MLP neurons of a small language model. Each row is named by its layer, matrix (up: input weights; down: output weights) and neuron, and shows model dimensions 16-111. Each number is 128 + 24 x the weight over its row's rms, rounded and kept within 0 to 255.
After each neuron's rows, "fires after" lists the tokens most often just before its 100 highest values on Wikipedia text that the model never trained on. A number after a token or word is its count.

L7.up639 [ 95 138  61 137 143 136 106 164 122 142 130 125 117 168 126 167 149 145 140 156 131 118 152 126 105 104 127 175 105 107 122 126 163 140 131 135 176 125  81 134 126 144 100 150 139 113 131 101 132  99 135  96 123 148 135 171 146 179 128 146 162 142  96 119 159 104 114 136 152 133 100 119 105  95 114 112 141 107 142 132 111 149 152 147 149 111 156 154 113 103 159 151 146 105  94 135]
L7.down639 [109 126 124 144 171 123 105 173 138 134 128 137 106 164 153 105 122 120 154 142 164 110 142 145 134 126 170  83 113 124 101 157 126 120 142 173 142 115 131 133 125 150 163 142 145  94 145 155 120 138 161 172 151 147 164 147 124 138 113 145 141  97 129 113 134 156 102 139 138 145 157 107 132 135 125 129 127 166  86 131 150 129 146 181 120 131 128 124 144  82 138 124 112  93 153 137]
fires after: "\n" 52, " L" 9

L7.up345 [150 143  91  89 147  70 103 115 113 116 154 140 114 181 113 136 128 125 139 165 167 123 103 130 106  96  96 164 156 134 166 115 120 125  97 106 161 117  90 145  92 108 138 122  93 111 108 142  77 121 142  97 135 123 132 108  86 167 173  94 160 177 128 132 150  83 124  83 131  97 138 136 167 114 118 106 122 140 123 163 126 127 106 169 153 125 104 145 138 127 127 162 152 125  83 102]
L7.down345 [111  96 118 159 128 141 131 111 108 167  72 149 117 135 106  80  97 115 150 120 122 125 174 118 120 132 144  96  84 116  95 159 137 103  88 144 107  74 116 171 165 107 132 118 139 123 131 135 104 153 175 177 165 147 105 132 166 151  91 134 128  78 105 102 126 150  96 130 161 136 155 129 149 137 137 109 168 170 135  98 147  87 191 148  72 160  75 138 139 118 132 126 115 117 144 125]
fires after: "\n" 48, " v" 7, " r" 5

L16.up342 [ 91 124 109  98 151 114 139 102 153 106 122 165  86 132 163  91 138 156 176 140 128 100 147 135 114 137 146  94 121 140 130 124 135 137 136 105 152 133 136 123 133 110  89  92 125 128 161 144 137 102 139 100  97 139 148 135 151 137 109 135 148 127 136 141 130 128 102 125 110 168 171 158  95 120 102 123  86 124 128 116 170 149 155  95  85 136 111 116 128 137 163  84  97 123 140  83]
L16.down342 [ 96 138 116 159 105 142  72 142  97 144 171 120 189 135 149 155  78 131 104 107 114  94 132 156 159 123 142 124 136 152 101 124 136 159 123 158 123 129 186 175 126 122 109 142 122 180 136 133 116 129 125 161 146 118 126 195 121 110 134 137  98 114 120 118 149 144 150 147 106 113 109 141 120  92 167 120  74 146 113 136 132 157 139 153  98 129 112  93 144 118 124 154 123 124 132 177]
fires after: " N" 29, " n" 9, " k" 7, " b" 4, "u" 4

L9.up236 [112 117 142 150 148 115  94 101 117  96 118 116  89 136 120 146  96 115 118 177 152 134 124 151 144 123  96 141  75 115 116 138 159 143 117 123 135 129 150 138 157 105 151 140 100  90 131 135 164 102 145 144 149 125 138 141 131 126  61 129 100 132 148 137 110  74 149 105 150 102  71  91 113 121 104 102 113 124 104 114 129 126  96 121 149 143 133 128 133 106  75 131 153 166 116 155]
L9.down236 [109 119 146 113 105 115 114  98  96 145 160 198 141 127 138 138 138 111 132 145 116 153 195 130 164 146  84 102 137 125  69 110 125 148 117 128 146 156 145 138 100 147 124 146 107 110  90 104 118 133 113 144  88 151 121  90 124  95 132 102 119 124 122 121 132 118 151 155 109 107 125 139 169 124 145 135 143 150  93 105 157 157  72 114 142 133  97 158 149 106 122 150 192  96 109 129]
fires after: " the" 19, " United" 12, "The" 8, " Nether" 7, " The" 5, " G" 5

L6.up87 [131 148 134 124 128 125 117 119 153  87 160 135 171  85 133 108 168 148 115  87 163 146 115 114 117  81 119 129 151 151 141 166 125 163 150 133  89 162  79 137  86  94 136 117 104 158 108 125 119 157  54 181  98 118 142 135 106 100 135 177 122 177 118 116 103 111 112 143 123 109 164 118 141  87 120 117  92 129 111 136 151 119 148 123 121 135 129 132 137 183  94 148 130 132 182 141]
L6.down87 [108 132 127 110 141 123 133 129 114  80 140 128 186 136 124 137 124 123 146 152 128 131 125 137 109 156 150  87 138 136 108 106 117 141 114 186 127 148 139 129 148 135 167 143 137 127 181 128 159  96 124  74 130 131 117 101 115 124 125 121  83 136 136 100 111 123 108 139  99 117 129 135 142 107 155 148 112 125 153 145 122 138 148 153 138 119  85 139 174 128 131 168 143 100 138 103]
fires after: "\n" 98

L9.up398 [136 144 142 116  81  77 142 141 123 157 141 154 113  97 152 169 122 119  97 164 137 129 108 147 166 121 104  99 149 179 116 140 152 125  83 132 102 124 139 118 154 150 130 114 122 143 188 136 105 117 143 101 133 163 132 109 147 124 127 145 119 145  92 144 135 125 126 111 127 125  91 104  97 126 139 172 154 114  88 110 139 110 110 143 143 101 120 128 161 126  92 124 161 157  86 124]
L9.down398 [169 108  90 135 138 142  60  91 159 104 136 104 165 123 126 166 118 132 122 108 121 145  80 127 158 128 117 114 143 150 123 123 108 134 161 126 173 113 154 139 147 165 130 129 117 125 108  84 126  98  86 134 114 144 103 146 168 121 105  83  93 110 147  97  98 128 131 111 139 121 129 140 133 176 143 123 165 141 107 136 152 117 153 147 120 112 143  92 150 115 137 147 124 147 141 123]
fires after: "ost" 17, " (18" 17, " inst" 17, " ch" 4, "emb" 4

L16.up351 [114 105 126 125 125 153 132 134 140 162 130 120 141 148 104 138 132 102 110  96 139  83 109 104 173 161 101 137 148 111 136 129 105 132 108 126 135 131 153 139 112  90 148 123 151 106 126 165 146 143 100 121 151 140 197 125 146 137 111  86  80 128 112 129 161 170 137 106 161 130 134 170 152  69  93 123 139 158 159 150 119 123 164  68 138 125 133 130  89 111 163 157 103 149 118 127]
L16.down351 [146 139 113 147 141 146 127 139 148 142 136 134 111  61 141 113  83  97 112 168 131  95 125 113 121 135 124 144 126 119 111 140  92 163 108 146 145 142 116 122 114 117 148 127  88  95  84 117  84 101 106 119 120 104 171 141 138 152  84 138 101  61 117 141 136 112 132  84 168 104 131 156 134 118 118 126 110 147 150 106 113 137 160 185 125 129 157 161 149 110  95 134 155 135 136 110]
fires after: " |" 38, "|" 11, "-" 11, "pec" 4

L15.up427 [158 126 133 103 132  80 157 112 132 153 101 135 105 120 136  68 100 125 117 101 151  81 113 141 125 141 153 160 144 120 122 145 145 137 150 158 151 137 150 137 118  83 171 149 125 121 139 114 170 134 121 102  88 156 112 152  71 126 145 127 108 157 115 139 129 121 103 120 132 113 103 156 107 118 199 142 116 101 130 151 104 130 110 147 160 180 174 138 133 116 135 157 124 154 130 119]
L15.down427 [107 104  68 124 102 144 135 119 107 110 129  86 124 118 116 140 132 153  84 112 145 110 106 142 109 115 121 136 109 102 111 105 109 139 153 107 153 136 153 119 133  96  99 105 108 137  97 147 112 168 119  91 128  79 142 139  91 134  93 130 144 114  93 134 124 117 156 103 123 169 144 125 152 134 113 102  65 105  98 128 162 138 139 138 135 103 147 131 119 151 123 122 112  90 109 133]
fires after: " p" 13, " P" 11, " In" 8, " in" 7, "c" 7, " D" 5

L6.up621 [145 132 110 150 149 123  93 160 133 138 134 134 138  95 115 117 137 137 170 125 126 134 129 120 151 158 148 137 151  96 107 133 140 106 103 134 174 145 148 148 110 109 155 147 148 135 130 124 152 141 160 109 119 132 115 137  88 166 108  95 101 131 158 139 108 134 179 146 108 160 128 115 141 144 160 117 121 134 148 129 111 117 134 126 113 153 116 193 126 160  96 124 108  92 131 135]
L6.down621 [143 111 126 174 126 136 134  86 115 104 151 109 132 131 138 143 156 154 138  77 157 164 122 107  97 120 131 134 148 127 112 152 111 163 144 129  72  93 100 120 132 144 102 124 155 105 160  92 125  86 145 152 113 162  99 119 112 132 134 121 136 149 114 122 180 143 173 103 164 138 101 139 152 167  96 159 119 139 129 126 151 175 125 162 147 139 121 141 120 102 139 189  70 165 111 121]
fires after: " " 51

L6.up392 [118  75 166 152 157 119  93 137 166 115 142 118 164 109 128 118 151 125 100 161 101 195 109 108 145 172 111 110 167 114  88 141  97 132 100  78  94 147 108 154 107 146 154 114 146 148 144 122 116 159  65 116 139  99  92 136 110 131 126 118 121 130 149 131 120 125 149 138 132 116 113 165 146 125 156 110  74 151  95 118 160 127 149 123  98 146 151 158 127 111 116 146 108 115  79 141]
L6.down392 [134 141 109 128 145 147 154 129 115 109 165 119 131 121 166 109 119 116 118  81 112 151 119 132  97 116 103 137 164 138 107 147  87 155 121  82 106 142 113 119 110 147  93  75 172 130 148 118 124 130 152 123 133 176 137 134 113 126 164 143 152 138 115 160 161 150 129 112 142 107 105 116 121 139 101 159 109 119 117  87 139 152 164 153 117 171 118 135 146 105 149 143  84 167 121 141]
fires after: "\n" 41, "-" 8, "|" 5, " |" 5, "S" 5, " Gold" 4

L9.up722 [100 142 185 179 147 155 109 121  85 128 125 127 162  92 141 123 116 115 141 107 171 168 136 125 139 114 118 151 130 117 104 144 153 143 104 119 167 126 141 107 155 145 172 100 127 151 106 136 102 114 133 166 121 106 110 144 117 148 130 127 120  84 154 150 123 128 145 147 107 100 130 150 113 133 127 117 126 125 137 103 117 141 142  99 126  82 100  91 101 147 194 112 105 178 108 137]
L9.down722 [154 145 126 106 169 157 153 142 145  93 103 104 126 117 134  81 136 126 151 110 147 152 142 148 144 162 116 108 127 126 119 154 112 168 137 171 142  97 101 133 118 151 146 123 154 108 145 108 113  96 121  94  96 144 130 161 106 105 141 140 142 118 107  92 134 100 134 103 160  78 130 164 159 152 113 169 161 128 120 151 104  86 125 120 161  96 131 109  62 142 180 104 117 179 111  85]
fires after: " r" 13, " T" 12, " reb" 11, " Wh" 9, " t" 6, " b" 5

L6.up545 [141 112 114 151 139 120 118 109 165 108 107 123 112 197 127 166 135 108 139 138 142 115 101  99 149 210 172 139 122  97 136 142 111 107  65 117 158 123 124 136 130 122 148 136 162 171 147 130 134 127 142  81 139 140  99 145 131 140 137 104 135 135 157 114 121  77 106 143 116 161 136 140 143 113 125 118 129 142 113 139 120 125 109 100  84 162 139 158 159 173 160 142  99 109 143  99]
L6.down545 [ 99 116 108 124 103 151 130 130 105 113 122 138  94 110 178 122 121 134 117 101 166 154 152 114  84 126  87 153  82 125 154 169 124 123 127 106  87 164 100 107 129 190 109  98 191 138 122 103 107 104 136 108 126 129 117 126 153 107 125 107 185  94 111 125 134 145 151 125 144 117  89 136 158 137 104 143 148 131 133  96 111 147 164 145 159 141 140 137 115 112 150 142  77 126  90 133]
fires after: " |" 47, "|" 13, " C." 4

L13.up77 [ 97 154 150 129 133 112 149 118  99 157 137 170 152  83 122 141 135 107 157 120 129 145 126 185 161 146 131 126 140  93 162 136 141 144 141 117 152 150 164 104 143 115 159 102 137 127 126 174  74 136 116 151 131 127 152 135 153 168 108 151 132 127 108 119 146 154 131 168 128  90 138 115 152 151 102 109 134 139 134 113 146 130 178 130  81 116 103 132 108 133 156 135  86 122 124  82]
L13.down77 [152 119  95 104 166 117 128 130 129  75 150 104 144 102 124 102 134  94 119 128  99 154 149 100 112 115 109  75 119  84 121 119 140 138 122 139 101  90 100 116 153 141 116 157  84  96 128 137 140 125  76 132 117 106 106 181 136 134 130 138 150  78 134 139  93  81 120 107 103 128 162  96 112 129 139 129 162 129  73 126 138 155 155 129 146 157 125 143 155 121 130 117 119 130 166 156]
fires after: " K" 37, " T" 27, "k" 9, "K" 7, " H" 4

L15.up126 [134 129 164 128 146 125  98 127 136 125 136 127  94 177 145 106 142 154 150 127 127  82 147 112 161 128 127 159 119  80 136 175 124 124 133  99 116  84 132 101 153  95 143 146 127 142 108  96 148 148 130 162  89 166  92 189 100 139 141 164 101 130 132 135 138 123 168 167 144 111 124 114  97 107 116 156 134 155 156 141 141 124 161  92 118 101 157 137 137 173 115 120  94 131 133 140]
L15.down126 [ 94 139 122 142 124 117 127 107 176 105 174 122 118 115 122 125 156 152 155 148 121 110 138 140 165 109 173 161 123 104 117 141 123 170 128  98 141 100 114 169 144 126 145  94 116 124 130 112 131 136 202 125  85 140 165 101 149 154 107 105 109 129 108 128 128 133 137  97 156 111 101 148 144 129 135 167 122  79 108  96 171 129 135 164 157  95 118 107 120 131 150 127 145 114 120 114]
fires after: " |" 27, " r" 17, " " 13

L6.up174 [119  83 143 171 123 155 147 125 166 122 135 163 142  96 132  99 187 189 102 135 131 108 126 118 125 143 104 122 140  96 125 145 133 116 136  76 114 125 136 158  72 111 152 146 145 128 106 141 130 141  83 161 133 143  99 165 125 117 119 115 120 165 156 119  93 132 159 142 113 130 110 150  95 116 164 105 123 137  94 105 113 114 137 131 121 172 116 180 158 186 118 144  88 138 148 140]
L6.down174 [ 85 107  85 173 114 111 173 107 115 120 165  98 134 138 152 106 145 137 109 109 153 145 127  85  94 151 128 120 122 153 122 133 105 189 110 131  82 128  87 126 135 142 145 144 138 145 152  89 103 106 147 119 150 110 132 114  98 165 114 101 137 177 132 113 115 116 125 131 138 109 129 118 154 138  99 135 130 128 155 134 133 198 149 133 159 183 115 141 150 145 150 145 101 143 120 121]
fires after: "\n" 75, ",000" 9, " " 7

L10.up251 [ 70 107 122 159 151  76 129 118 165 118 102 155 104 107 135 113 130 137 119 101 143 132 134  98 149 124 122 109 114 139 144 118 120 123 156 135 157 159 136 150  89 139 110 150 111 139 117 152 143  93 103 125 127 120 180 158  85 154 139 108 131 135 155 152 109 138 135 122  80  91 124 149 174 167 110  96 125  92 143 167 154 155  95 118 114  91 151 179 143 153 127  78 160 136 122 111]
L10.down251 [126 142 101 131 159  89 146 111 155 139 124 143 114 119 111 134 126 113 128 124 122 128 137 149 129 114 147 134 112 113 125 117 140  88 128 111  67 135 163 164 144  76  93 139 108 125  99 118 150 145 110 166 104 150 174 134 101 101 133 122 116 157  97 139 120 112 154 129 133 128 160 149 124 107 103 158  84 172 106 177 158 135 132 144 118 126 124 107 149 119 122 123 125 124 138 137]
fires after: " N" 41, "N" 9, "n" 8, " prim" 5, " n" 4

L6.up429 [111 144 165 107 130 160 167 140 141 158 153 131  63 191 122 135 112  87 160 112 148 100 159 114 164 126 137 144 134 132  81 118 102 100 136 124 183 140 142 106 114 131 164 157 118 120 173 123 147 138 121  99 110 191 127 145 133 156  93 161 116 129 114 112 177 108  67 151 157 191 111 144 124 129 138 147 129 117 139  87  96 143  96 105 142 129 160 113 110 138 122 118 147 107 132 110]
L6.down429 [139 110 126 154 150 110 115 120 127 123 138 111  73 148 124 101 148  99 166 123 160 129 105 118 168 117  82 122  93 131 181 156 119 110 139 129 161 126 144 146 130 107  95 147 140 156 146 143 137 137 128 155 121 131 130 154 172 101  99 127 177  94 131 156 131 123 170  91 166 122 111 120 113 127 105 194 127 150 114 142 122 139 104 141 123 145 163  64 132 130 145 136  78 123 120  90]
fires after: " |" 25, ":" 9, " reb" 9, " +" 6, " U" 4, "R" 4

L13.up565 [ 96 129 111 133 186 132 126 132 148 150 154 160 157 120  93 122 111 132 160 157 105 103 113 137 108 126 135  98 122 104 157 138 102  91 150 143 151 102 145 102 133 112 133 144 110 153 149  67 131 135 109  94 156 163 105 134 107 117 112  80 130  61 117 140 139 158 107 119 152 143 123 127 120  99 136 143 120 107 140  89 102 140 109 152 125 154 170 124 168 119 117  97 129 143 100 120]
L13.down565 [186 159 155 133 125 127 113 138 123 133  80  95 165 121  79 150 108  98 110 140 144 164 120 134 136 103 107 113  94 145 129 116 139 140  91 162 131 116 104 132 148  78  81 112 121 118 164 145 112 136 154 112 140 107 135  95  94 150  81 114 111 120  96 113 101 123 133 113  42 125 156 121  96 148 143 155 185 158  98 102 122 133  97 139  96 146 143 135 145 110 105 117 149 119 154 153]
fires after: " P" 39, " |" 8, "P" 6, " Pr" 6, " inter" 5, " p" 5

L6.up246 [108 141 182  89 108 181 133 146 155 156 160 147 104 131 146 117  88 130 126 109 123 161 145 134 144  83 115 163 144 184 119 164 130 150 162 124 145 137 108  79 118 133 112 117 120  91 159 136 152 121  90 152 122 146 125 135 149 117 159 188 140 148 137 134 174 120  94 147 178 116 106 159 111 105 109 154 124 146 128 108 115 167 111 106 165  81 188 116 111  89  93 147 150 137 127 166]
L6.down246 [109 151 145 116 144 121 136 119 146  90 147  68 140 148 105 133 138 123 164 141 103  80  65 141 153 121 111 126 139 135 169 121 106 136 139 163 174 145 150 168 114 108 138 127 104 153 153 154 119 118 139 157 121 143 139 125 132  91 155 157 140 119 147 167  92 142 121 123 122 132 143  88 129 127 142 165 126 135 168 141 125 123 158 101 133 118 123  57 140 116 126 136 120 103 148  99]
fires after: " S" 42, " J" 6, " p" 5, " T" 5

L12.up340 [139 126  71 156 166  80 104 106 124 155 123 155 135 107 139 134 114  98 136 133 148  97 153 152 112 118 155 141 156 114 131 131 149 144 135 146 115  82 130 112 134 117 165 107 117  82 139  82 134 153 109 133 104 105 127 139 139 129  77 149 105 135 131 126 142 134 126 114 154 131 136 177 118 140 144 139 116 143 106 109  78 163 149  95 137 127 116 149 133 185 117 112 139 135 119 116]
L12.down340 [107 138 103 143 128 125 128 125 154 116 114 119 140 147 167  89 130 128 123  63 123 125 174 154 121 183 124 132 123 142 138 143 121 156 126 172 130 137  77 141 134 178 133 137 109 105 145 155 176 121 140 138 133 113 117 141 120 145 145 108  92 126 131 128 135 155 119 108 123 127 134 130 107 147 125  99 174 183 130 115  80  92 158  72 136 112 142 129 151 145 102 129 125 118 164 113]
fires after: " p" 17, " t" 11, " g" 10, " P" 9, "p" 7, " c" 5

L10.up260 [170 137 142 168 155  69 145 116 127 182 167 169 103 122 126  97  86 100 169 121 110 158 128 115 127 134 153 132 169 127  86  95 136 125 118 141 163 152 165 140 149  42 138 125 145  87 126 173 127 103 138 118 128 139  76 159 101 104 137 134 128  76 123 114 121 133 136 160 141 106 119 124 137 108 120 120 109 129 116 104 107 116 123 156  76  83 158 127 119 117 113 148 141 117 160  68]
L10.down260 [118 121 158 127 149 138 113 139 179 125 136 149 109 165 102 147  93 125 101 150 136 102 117 124 160  95  71 107 139  93 157 141 117  81 131 123 188 134 173 133 138 128 136  93 148 110 159 104  93 101 168 164 125 122 151 125 152 117 144  65  96 131 108 117 100 138 142 150 128 135 157 151 116 107 143 129 150 130 124 122 161 139 109  77 125 136 148 129 136  93  83  71 154 104 144 149]
fires after: " P" 22, " p" 21, "P" 15, "up" 6, "D" 6

L16.up258 [100 113 144 156  97 111 118 129 161 157 137 113 104 121 121 129 111 162 165 152 141  99 113 174 125 112 142 121 172  95 134 119 155 131 115 142 105 145 141 104 123 105 156 141 119 141 116 162 107 160  99 126  85 127 129 147 178 149 104 104 167 110 113  85 131 146 136  92 135 103 160 172 181 107  81 159  96 126 115 110 121 103 126 143 151 162 174 143 122  94 130 125 134 155  75 188]
L16.down258 [ 97 103 136 148 120  82 146 111 126 102 103 154 109  92 158 107 140 103 132 142 111 147 142 166 140 128 132 147 173 157  82 131 138 130 102  96 155 113 144 144 135 119 123 126 129 104 108 194 121 119 146 128 100 201 151 116 144 158 107 134 134 106 149 122 149 123 183 155 130 142 142 123 113 119 118 103 176 121 101 183 152 140  86 116 114  75 116 149 148 126  85 158 134 127 159 148]
fires after: " |" 29, " Re" 12, " P" 5, " Av" 4, " C" 4, ";" 4

L9.up437 [ 73 132  96 114 104 110 117 147 156  74 113 110 137 185 156  81  79 122 133 146 151 164 146 149  97 135 116 121  75 120 132 132 128 147 115 156  98 101  86 134 104 115 143 151 110 145 128 149 113 182 159 144  91 134 111 163  87  94 176 127 162 148 125 107 141 104 125 106 133 128 152 133 132 133 130 127 146  66 132 105 144 138 166 107 137 116  82 102  96 147 104 141 130 122 145 144]
L9.down437 [142 113 119 111 128 141 168 145 109 152  86  92 106 111 148 101 104 128 102 112 132 165 128 136  88  99 137 175 130 145 182 149 131 124 117  94 138 158 171 111 162 138 134 128  64 142 140 138 125 121 150 161 120 127 103  93 115 138 120 141  72 132 129  97 149 100 153 129 138 149 174 144 133 133  91  95 132 163  91 133 137 186 122 111 137 157 142 119 140 187 101 137 139  98 132 126]
fires after: " A" 20, " An" 17, " the" 15, " an" 11, " a" 9, "The" 9

L10.up762 [130 148 101 143 119  87 156 134 148 110 137  91 108 141 119 109 132 166 140 146  65  96 149 154 107 161 114 129 105 117 130  92 143 151 110 151 143  83 151 110 131 129  88  98 116 127 119 145 123  90 155 141 112 141 120 131 124 133 117 126 109 144 108 168 152 102 118 131 124 124 136 160 159 127 143 163 139  97 106 122  91  96 128 136 119 164 109 139 135  97 105 114 144 165 100  94]
L10.down762 [124 157 133 135 103 126 138 141 159 169 109 129  72 127  93 121 129 149 135 126  84  86 105 151 109  92 151 137 113 138 107 102 156 137 146 138 156 103 155 128 108 139 152 128 106  70 108  86 149  93  98 137 113 140 140 177 111 187 150 134 144  94 128 130 134 159 134 128 183 106 113 162 132 125 135 107  86 135 121  89 149 156 128 101 117 120 121 130 143 109 119 116 126 156 118 113]
fires after: " comp" 16, " Comp" 11, " Comm" 8, " Que" 6, " Co" 6, " appro" 5

L2.up414 [123 109 155 169 157 164 148 119 147 135 131 122 160 141 149 101  87 109 122 129 170 114 157 154  95 115 116 144  94 134 167 139 108 122 120 105 160 113  67 131 133 129 136 121 108 189  96  99 143 163 132 116 167 110 157 126 113 115 139 101 144 158 132 134 123  80  97  81 137 150 128 164 129 125  68 105 111 111  81 138  95 141  92 151 147 152  96 131 130 121  86 123  87 144 110 111]
L2.down414 [166 128 131 122 187 161 161 145 112 101 118 135  82 127 170 117 129 153 114 123  88 172 110 127 123 107 149 113  98 120 198 123 191 112 119 155 155 136 139 169  87 134 100 147 128 121 117 135 152 136 128 127 146 132 123 131  95 126 138 122  96 148 130 141 121 159 147  80 161 141 142 149 161 159 111 115 124 157 133 119 115 123 143 171 146 109 188 151 146 135 131 148 181 162 139 134]
fires after: "\n" 37, " dec" 9, "ing" 4

L10.up677 [104 110 166  99 105 179 175 138 107 134 151 146 135 139 144 123 120 101 149 141  90 135 155 138 110 154 132 143  85 132 117 141 167 184 113  91 120  93 120 119 146 124 159 116  87 156 121 108 125 123 133 140 120  89 177 139 129 146  82 111 131 123 155 150 139 109 175 146 150 125 131  88 131 131 137 142 181 136 122 154 124  96 126 124 134 110  66 115 111 130  90 116 175 157  94 126]
L10.down677 [120 111 133 168 136 106 116 162 152  89 153 120 116 127 114  97 130 134 106 107 136  92 120 150 112  95  80  92 196 133 141 121 122  99 114 155  96 133 103 117 150 120 155 133 132 119 110 107 147 102 120 152 119 155  69 119 113 128 136 143 161 155 107 169 109 145 128 101 106 137 116 144 116 163  94 105 130 108 141 128 175 147 106 101 139  78 130 148 140 117 133 106  89 135 172  79]
fires after: " the" 34, " The" 11, "The" 6, " Swed" 4, " Championships" 4

L6.up258 [133 113 106 146 166 135 108 112 145 118 140 145 141 111 139 117 139 129 137 165 142  92 130  78  79 190 112 141 131 141 114 112  94  75  80  89 117  88 116  99  47 107 115 143 108 111 105 161 145  97 151 117 172  92 158 116 132 136 110 117 136  98 148 150 116 115 145 122  89 140 163 132 138 144 169 123 140 101 163 122 110 100 106 164 148  75 129 140 127 154 157 117 142 155 112 131]
L6.down258 [ 96 136 118 114 127 171 116 142 103  98 117 140 116 141 135 123 120 165 144 135 101 117 133  97 104 124 158 167 164 119 139 119 134 102  78 113 104 171  97 158 118 145 102 102 149 103 156 137 137 100  99 169 159 110 142 161 164  87 148 162  84 128 135 139 110 108  87 108 129  84 112 129 143  84 102  85 133 108 160  75 131 109 156 101 150 133 130  99 122 129  96 145 126 110 107 135]
fires after: "\n" 58, "19" 5

L9.up297 [114 115 155 161 131 116 130 100 132 119 182 181 115  90 152 114 100  82 162 101 140 159 132 177 145  99 103 131 148 148 121 113 144 129 103  77 112 137 108 129 124  93 125 103 123 119 162 163  83 109 123 117 112 144  91 129 100  91 136 166 153 121 148 158 139 144 149 134 144 130 169 154 150 124 122 121 139 138 106  85 131 106 149 132 120 118 157 107 128  64 137 111 111 110  98 130]
L9.down297 [152 117 112 132 164 116 113 160 145  93 133  65 129  89 138 101 116 151 163 158 146 152 131 153 131 124 143 127 175 121 170  97 165 112 120 163 116  68 118  97 127 161 126 120 120 123 128  89 145  87 139 127 137 150 140 141 146 151 124 146 158 131 147 147 126 100 106  95 136 110 101  99 137 163 111 171 134  98  87 130 128  91 146 121 130  99 120 132 122 140 150 135 129 127 103 113]
fires after: " T" 35, " P" 13, " p" 11

L10.up196 [ 61 107  73 166 110 137  92 108 180 131 152 121 115 155 135 126 118 134 131 131 146 131 123 114 120 141  96 138  70 148 128 131 139 142 112 124 126 125 148 158 154 160 106 109 124 134 172 120 129 122 121 188 140 176 149 132 130 107  75 127 136 136 124 168 109 112 169 139 157 107 135 126 124 115 144 144 147  76 122 128 160 120 134 106 146 130 162 114 147 123 110 152 106 135 162 118]
L10.down196 [144 116  85 133 107 146 138 122  85 184 119 163 134 142  70 134 104 124 134 125 119 137 125 101 127 112 126 126 104  98  93 126 153 131 128 157 131 111 173 130 137 139 154 154 155 144 118 138 143 171 100 197 119 126 126 141 109 138 113 125 169 127 105 164 174  79 130 120  97 150 130  92 139 139 135 131 154 171 139 164 123 144 126  97 116 144  84 140 161  71 106 153 148 164 109 135]
fires after: " the" 24, "The" 16, " The" 12, "-" 5

L5.up405 [133 147 113 117 111 141 166 127 118 115 112 133 139 138 113 124 107 126 122  92 123 123  99 129 145 147 108 120 160 133 160 142  89 168 137 166 133 134 154 118 124  98 106 149 119 121 135 192 154 117  96  83 136 147 131 121 123 127 116  95 120 157 156 136 147 143 110 106 139  70 116 169  70 152 112  96 138 142 124  86 105  77  82 116  76 134 124  93 118 155 145 142 165 119 112 114]
L5.down405 [169 152 106 121 143 128 133 146 139 153 149 143 162  91 104 121 110 132 106 122 141 137 107 131 126 108 134 104 144 153 143 115 145 125  96 121 143 162 132 163 159 151 105 113 147 121 150 118 120  58 127 141 111 169 154 135 113 119 131 115  97 119  87 102  85  78 104  77 136 152 157 165 184 128 104 154 107 109 163 129 124 173 130 142  73 118 146 134 116 138 149 137  93 141 142 151]
fires after: "|" 20, "-" 14, " in" 11, " |" 6, " new" 4, " pro" 4

L6.up83 [138 126 180 158 108 151 148 144 193 120 110 116 143  88 119  98 159 171 101  83 149 133 144 151 112 148 152  96 151 134 136 125  97 143 153 119  83 143  68 132  70  68 133 113 161 134 110 136 109 165  61 152 125 102 101 163 140  99 161 156 126 105 148 125 105 138 147 161 113 112 119 128 119 112 139 138 107 166 114 104  88 123 109 116 106 140 112 118 154 183 121 171 146 179 124 129]
L6.down83 [ 95 107 124 111 137 124 169 156  98 117 111 101 174 170 142 105 158 115 104 156  77 107 109 119 115 148 104 123 155 120 174 101  91 156 100 163 134 114 122 130 129 143 161 131 113 158 189 108 145  63 162 102 131 140 144 134  89 159 127 160 119 120 144 120 106 141 122 148  70 123 151 152 158  84 127 144 129 102 149 104 146 137 146 114 114 100 125 135 156 148 120 112 145 126 139 105]
fires after: "\n" 90, " h" 4

L9.up441 [134 132 154 129  93 121 123 118 150 132 140 125 107 171 160 124 101 157 118 100 115 158 124 130 157 119 118 107 129 190  99  99 107 113  89 115 147  75 139 133 143 150 131 116 110 129 141 129 147 136 151 115  95 164 114 150 137 170 131 159 128 142 109 150 147 128 145 101 116 134 134 127 122  98 117 129 122 122 104 126 140 148 140  96 142 145 114  90 133  97 111 137 132 169 158  72]
L9.down441 [150 103 130 149 135 144 108 123 132 139 149 148 108  96 135 152 127 106 102 124 116 159 169 103 194 112 136 102 172 119 112 133 141  86  88 163 119 126 141 138 135 115 139  55 103 124 129 138 148 122 128 131 104  92 143 143 125 140 103 153 136  84 122 153  51 140 132 114 111 139 140 146 137 134 123 156 139 156 130 126 117 147 140 141 104 186 126 162  92 111 137 104 117 105  80 133]
fires after: " (" 14, " comp" 10, " Comp" 10, "Ch" 6, " \"" 6, "==E" 5